config = dict(
    num_hidden_layers=25,
    hidden_size=384,
    num_attention_heads=3,
    num_key_value_heads=3,
    head_dim=128,
    norm='rmsnorm',
    qk_norm=False,
    parallel_block=False,
    lr_mult_down=1.5,
    decay_fraction=0.582,
    final_lr_fraction=0.05,
    dataset='wikipedia_en',
)
MLP neurons of a small language model. Each row is named by its layer, matrix (gate and up: input weights) and neuron, and shows model dimensions 112-367. Each number is 128 + 24 x the weight over its row's rms, rounded and kept within 0 to 255. Numbers have three digits each. A neuron's up and down rows have the sign that makes its largest values positive.
After each neuron's rows, "fires on" lists the tokens most often at its 100 highest values on Wikipedia text that the model never trained on. A number after a token or word is its count.

L15.gate416:165151137134132160114116168107098135131151162125068153111099179122106117093119133140108134122102122160081150106158170121144112113129128147140140146162107103128150132140135113125134165120139081112143110099089110150170105126152154164129071103134114098126148119120129129119106154127157123150173122124156102115128110129110126135103156166125098115104163129079127109084129124134162121165113150129158162145149125115149129134155152117184101139134132143100130115117098104119116146119079104106141141130120091182122098112189113132132123107137104157099137147116122150133170139146138143120144122080144101142127142106126146140169158168073141117116149164108124135148118136093105171086132106144091137131160131113092164134106150133158111139151140093145116136128105168147156116088119141
L15.up416:171057175114163104100111095111106140121146122127103109103138163141100144136181067147098152139114120123163115155103138116170110105149166146140134126122180105127138143121140152153088111105172129161125166140121175112176131110141108141123117106102169143117153129090131122113107108120154145166144137150162122164118110169125110127128151125100073141114113113116110104100159143071138140120140127138171123133111157093152156090100157125094121166148139169147094166133150118120119094123115100137143133123145141064127122099135094116091103162131148127173091105123117133120153132121146080146125097094127183127120118099139081115098132155193080113164122107107135107103142099133149138131146159124115133145125084143096173143103107127104108135118103164186127115119083137129116088116149133
fires on: " their" 26, " a" 20, " his" 17, " the" 11, "s" 9, " an" 4

L15.gate443:173114138154113111115126159153152125100121147163133110153133168126134072084127134124141170144113129126096162141114164114129099143138136127157171152170160106108134150146140128129095157076181112106107161116156141130118084124112118147108124133103099151139100100158153142124155161139114140115099085140127089089129131129134163137124165150123097119137126130131137117113118125055146127082168125145146100106135157136103167140132168133131090096082165162135142126103110157192109115142105112147130143139110142141123138092130087146126133083112082089109145105148148097148112102152106141134140118091121144129128141147151112091105110098115149140141130126100139122153135128137126159133145125135126089150118132138116137116150144166110156090148113126146156119146163109119137145147162103
L15.up443:117127139136127119140132100094134072116142120113157133139111087160160126143097120175170175126109113102099131154124124087115148146123193132118112144131161142129098144143140130126098110149097176064165187107129091136150119092142115105148161150093165134166179121153088134180126132134145139111139143119112132109140143147106058124154114164141096118128131161112158132124154149145135086090053146136141149128158141140134088155156158130121111139120117087155127114122104148101087142142111129124125144111103129166172111178146134117132093130103116124118103155131148111153137155143113126128135110135133139161118084109120113072114110095108119172080157127153138144150101153130097158162166102132083124147127107120124179135132164159131104149133129127115128128141140146140136129123160129
fires on: " to" 19, " by" 19, " of" 15, " the" 12, " his" 4

L11.gate41:142110089123122186140153142120129110122145161113128132171137095106132147158113140104118113128087142114150110117142128115147087086103146119130123143111167162126142116105119144151105091154129143129142079148089115114128127134129121117130126136134116096168103144162142152098147071092108109189113128094133147178142179138111153103140144119102185127109073172168071106177098104100142127191127098129131120138149169114164122113121074083117155107148132129131113127157115156120059136134135104148139124128107129134120136125153141084133121121149160157119140143133094126133105120113118143108100141142108156082095125116161167103141170100152112114114133076099126084143150144094107132134114128136163114108122113138155113131139140133076171103176143165140089161138171107103162163176104106
L11.up41:151099123140125154145135142171119095129137161140106078152117075116176136135158136103128088112105109138131103153079137115143072161127149127105116132144145156129121146126113127127094106129150143113141120160136141121148110126116117140106124109119138114109107108104160128109133123144155124165121146101113139072154118123148111127156158100097148130140105131128154105125094157115161160105066120130063115137132087158108167178102070124133129043120132136149116172148123143100119104160158115156121091150105135121122140125154133165153139120141193174099096129179135132161113123118103159125107098116167113138152135158150114115086142154136116145135145112118108117137155168140124140105151121147172127141116090161103084158129103115140127102120116146125087136111164109166088135164154174
fires on: "\n" 33, " United" 13, ":" 10, ";" 6, ")," 5

L5.gate413:176100141138094111130134170155156149124135148173125079076095126109130173160104112091129137128100135129101122137156153155085122114144117150132074084121121057134144142137119083140101102116134082151130079156150157162154098128140121086098122117157149105128117148105102118119139115146119143122110125171131174128122144138109138102085105151119145106126095151168151124120175171137110082083144134132130097150130152124124139173134105185114112151072165096139142145108134100123145141156107133126152126133103138118134085117149162107125086096092166122110076126124131119144132139103089103144166175127111114137133136118121121107120156179104161110141124128116147063113114135115127105109101135138110111105135160118101154126075150083130128077122118126140116160135152122145119096114098110
L5.up413:170099090143155177167155155167131103094139157133136114119119128094150097112161085131152122094140144125124164117124149163122137116144108100140146121120128133122097122112120134116100141163101113181111105121135118093102111117133156146123138108133105124098066100156143192169143153099097134119091171108148124106170139140194095125129122151126174129143128071164105142141130096122118146139147139144140088104138148134130139114136134166108139145145163067114167125147132149113082142147122097103140128123069136122080166092160109128163133128138098121109133104124147130151125131155149118150153152118088151143132127094147067155127109162113147164129124118112141132146128144128074162114145182122155159109104121106110147073136151168108116109136112113143132096127108137096099160106124102
fires on: "\n" 100

L9.gate529:163101155124128136115127147122135129120142171135090144141101146122088093148141129083137129149105131108134139169144120094105102158127156163113097113138129126178108136141128126098122098161140122145125157129127080113087135151093122135122087130169122099149158135124128143118115116126101111111165146112164090083122097100100137135081103191136158114141118123127183102139124149063147118129132126121155183126123093099110108142144117122145098102073101119157166130094115124117148165113125107139138108152145143132135123086148141165107098143104124114139109105148109133123114096139120148150144126141098125113139139111148143143123150115107154113136125130113175104154121101087161159093099109140081084126113128112141116158144106114136187126134169141129148082162130084110096091145167115
L9.up529:164102140109079132100110152136143144088132105178160196160105177130099138116151080125102132166107106072137141174117141108110120126130153138212148129133137135139105129165116151112095129122103139096119119139150124145129142133083123151118154141107153157149111149127115126120098125123122144119098150129125105128106094123086107112108096147113120083083160139123168144130131145126115133133123109110161144107139115142109103129184131146160113152187097122076112134128146164103100077149113165172173145121133119146124132134118143117135084138145128143161103105141117106138130101166122149129123111093093105101129124107152162095112136182105091103104103126136166127132130146149134118109153090178098133131108141109105176147055097155084134103126135123117118139118102119133123102166118091
fires on: " a" 31, "s" 17, " to" 9, " former" 5, " the" 4, " does" 4

L5.gate887:122144141110155100160148125156151137142144113122131104109152134131122146124112154166121115054144124102111154118093138124147105164120175122129116160145114110149171115159113094122128099107090144155201152140127113107144163111142116143139173155138127144117156114101068150121129112111095095132139114131153109123116148106110159134093114158093073136094166134170104117115131152116138118129125129102121158118137116067105153146123164058086135149150110150161108139105121117141131091102123149129101108134148076127082165168137065119109128118118142122152140107090108161124146125098143084097107114133144153127100074117150148152079125104108111136131129123103125066151147100135132095110122140095121154148106116135106175102118167101093148080072101162127091144108114138159148136087166093
L5.up887:136133155111119125136133129174134177116133168141155123128128169134079130119128158171140111118128136100102104163068112089099135126119151143167159112138167126132121104119094086128087114108114153090180155111127183123122145114125127098099165158118159137095144082096154145120159131145104122111129134094094113081126158116100148137098130093111136123108160160177133110132143124152089100075102142134143141127137155083099165104119123075145172115125118113153142153138104111154144156101089142164111162139157119124098145114089115140140135126101119140097115112102105160139146155076138125094110101146109149107117131183166164184084134179138135167147124189114116114131128125124147150124109110129160113136097124148092141114123098087138122124105137107148120098107185104117102138151142112
fires on: " that" 73, "," 4

L6.gate68:172124166114096154158163143089125138144129061123127112138101118091096141132102145079109125083150137134141135131117090138097168147147148090120119159145148131125144145157130139112139144166101147134130114129116213140087113149134123094120102121124137089102114154103110107113121127124122138158124145161195110135167149181134103103129103141128085152136145125077129132129139140133120133120096115155135132137130174126151120148116133148198157134096101080108136169100127159134090111150125113143121138103102183127149115135144107119109142122115141138102112111107084151153116110127088138139129158144126144084127133114115119105095155109122096096123118108145143165134113105128116140156120112104101103155180099131127093092100105117122161121172117175108118129148143138134135104148117140
L6.up68:144112119170161133078195128145200085150137087129080097136127179101115143119119139118124112092147079108127141136123152137101146128128129155144126104085154111135122139149105181144134147116136147143134078091116128121141147127143158114125148124136099100097125141119131125183107112138120154137102140142138126121171124149159143135125139151150129158135098093152085170175105130102096162135120126089116123121166159173156097126141156162127143174133120116101144103125080161109098122106161133159159094124074140064144125123117139117143158096116142118106133094132108145113153100169109095108140112145127124136161152110135108094111117155120104126126131120174096165107138163103102121122100133093118159151128091137109135131120137150153148130192150154114115147105098150132139160113101086
fires on: "\n" 58, " most" 12, "n" 6

L13.gate299:122124130108145143142146165175101135127168103154096111125099155188130105105167148146083125105120114111116192145076135129121126125142153142127145096110141098147121162125140097123121105095142171126108120104112184126138121112123131150151174093128124134136131184120120153071099121135128147125149105148117132095144126143123141149158125142066145072113152119161106117127146133100154102117133119084133114137108160105135140081150196122151170108145109153164131139098114153127109164122113141140136115160135116126122173153169115137123149124086153150175113103104168162121118132149154090155110150134134156103121058119120171152095128094139128112123130086143130146165143096110147105160091100127115119130115123138089179133148145145120134114160120149168120134127123093098135164131122089
L13.up299:126133144160123099165101157097086135169141166135102118154115118128129136128097100139089103126199096107123122158109137110128146098101107144124160157130131145123173111144123099121106076083156135147102138122119144122078143130097124159138136116153123128119145151127101113105101111100139168122141112116145134099133145110156143160117123114117133129106102121131169132122109141143085123127115135167142121110087140145128102116118121070124139137130148129138161115107133096136057176134102118085095154116131121108111112125102126134111116091105127115114163114111153108122088121127125097139108145117124144115125111150157127151102123157129125155152115109127144113146185142153140167110137068113140135119110109123091102112135079116129119171186146108114145155143153119144131150115103120
fires on: " that" 40, "," 24, " \"" 6, ":" 5, "\n" 4

L16.gate122:125141149150096126107144115128108110145107124136125085124096135117142109138164137142110138110081135154146155091089131133161114133108087112128101159133098141133152096137110125139110112143119124110143172081098092125137156146114166166150113125082119177135067103109155143124155159146151132148120163114139170095108123118171118167130160118128131139087103120152132087163147133140120101144122083117129114135151144122184150157125116157157130119128135106111132124146110143145094153155144094142126118110126134142117143082108156092152101115098126099116137072109132090108126097136132124117105123153097104096093105136149120100148118113129130151128138125121120112155134090128198145144148095116101164159092107160148130133121128158102124131158077157133125136123115095117160129153126106
L16.up122:143140171126126129157118116101119117120150102123131088109136111171132158127161130173118106149130129107143149132100114109113131125097140135113106134127100138117119151141135134084077118118126121099129115093132135120143126087099113139120128122130124150132116122128157162188172146147138123113200117144149111116123142110153107159126120149082123161131135062165104123119126111119085085140130106147151109174104144165102110125127089136123156122148138120117110112081089090118112138143127153129168064109111118098120119094137153142134149101164122124118110086153111129124143073142082107143108120145146106106153078169135119110098142101131161121132120140107156098169140160140175121084139086143097117156143152158095147181166094124134130168101113117115081127140146137166133141134118124
fires on: ":" 51

L5.gate77:156159108087130157149132096161111118156122134088122161099104112150144129143151149124164113144132126129155149157155173126098157119096137159121144100115125099124133129140107145107161100111151115162134123152108127119126143124099085144119131123162143142136161112099131158124142133141104141140180115158102136113186111097129097142110191120098120111112166095179132134128145140125163174131117112098122130140110074135117123091097096094080125097109128101088148118136113148092153090110142142158136113144130122119093133114187116125183169131119063145184133095098125161148116120116104123146136113139147145112136102163156080123076096151169155115146121137139119138179182175130141156088141088091140149090113118131138145131117144138116140123113142151105154108103116135149121115147126159
L5.up77:140154125125119130128174114102144107111146082188076116155113150112124144109155093112129116121123118116148121104139182116138120150095135140162126091130072099153122118136058112137138151131063111126144128180146118098191155115125128119110135096106166102140107131147109165108163107171093117110118091109190116140144129117113120140091125162085138131100104118151126134141148094087118123106147178150121174115105128168110134102115140120180130157147141110144093118153130088120119114106164158141108147165117129155124142158146109125125122148163120114121112151133140134116139106167117119114148143124116095108128130122120103135096124155129126175180102126081101097136121121094163138100116107148129120155138106087162149133164105104145129137175118136089151110176114121114138128154103123
fires on: " has" 30, " place" 15, " again" 11, "ly" 9, " features" 8

L6.gate643:071135087113105126088155138116119087096148106130118110117135148164099141145124093138083116098176109159144128151111142091130061113131122145118176095131151137141076106102139128135130085095130143173139140142115141105116131143101137100135199108127176149125127120079120144141140123113131126157159126173130123079130100122118093161141078135090148127169138118115167132164090127101135067187136121139116110111123165146130131152146151122155134166101055109176138133096110152097130107099149132113139113114126149120150134133097160127134169136147130147136102115126159126141136136146154118138132132131125086107093130115114132122116103130154140154124156148153180122155106112099111130114139113147126139104142166117121086133131138158173140150099118143108123095139096101087123124113158130
L6.up643:112155086127127131098121149110116129106130099117135082095115101153111090130117104156147127153142100176119121098127101147052098120110145079127118142132070117137119119103143154144115125176142109114046148131104131173101123157112107148106129150100137156116141118110117150119110105157147084131132135148115135110127130148135107149109174132141130086119150142129144145114140132115115159112156139144112118146140127121146104116090143138135125165120139138144105108106079125107091145117148130135156136168118114089077131133111145148105138134115143153095143152131130151125131170097131117097098116172113152130160147141088084118173130163144097132137128130151146127115106125150128124144165156183138146120175171150118146079130132121159110123112131128122129104139179123134091148162127096
fires on: " of" 32, " =" 20, " -" 17, ":" 4

L10.gate919:150077114106111099139123142086129131175149120114097107110119149114138126186113127155134094114147122104129172107150117128130100169147090127142130167104181121154153138148149143108104151122094139069174161137133113118131175121135124126155139115140170124111140147159135134136188149141126120144177095101118137108125116129128147116116163123141111141094151117118117108143112142091095123103127131106176198124147158120148096142159116104132159114141139111118122117119094137109096141145132144112102122117146139152165133129149101131157090108094114108138131118110133106103111125119130146109134146152129136127142089119143151131183110128153143135169170157128121110156122127101119137110100116132121141174086104165126145169141159214148112092157140163112127135158116075122115122112114112
L10.up919:111077146123123154150141090134118114120140125112085173108131110150145177072113138157142113146146154171150146154119107145090168104147161128132121154127158159130121122166091129121128084158083153145104163112127125131121114128097153082105113107145115106143128101144142133117134128141145143133120159102177128109110110088151145163150118132187098116094128123130125140132154124154111100115098118167130141121105110131125081136112097127163131165140095091109145110123141149122132128180124156121111158122114148144145165131111182106148166147108132124134115124122063121110126140140117126117138137115159117113144124157121115097075143126147135098102119159144160109118109140163138169161080132124122170147098095130119110096143150149129138120142128099127134143121156093074124119163156127
fires on: "," 60, " called" 7, " named" 7, ":" 4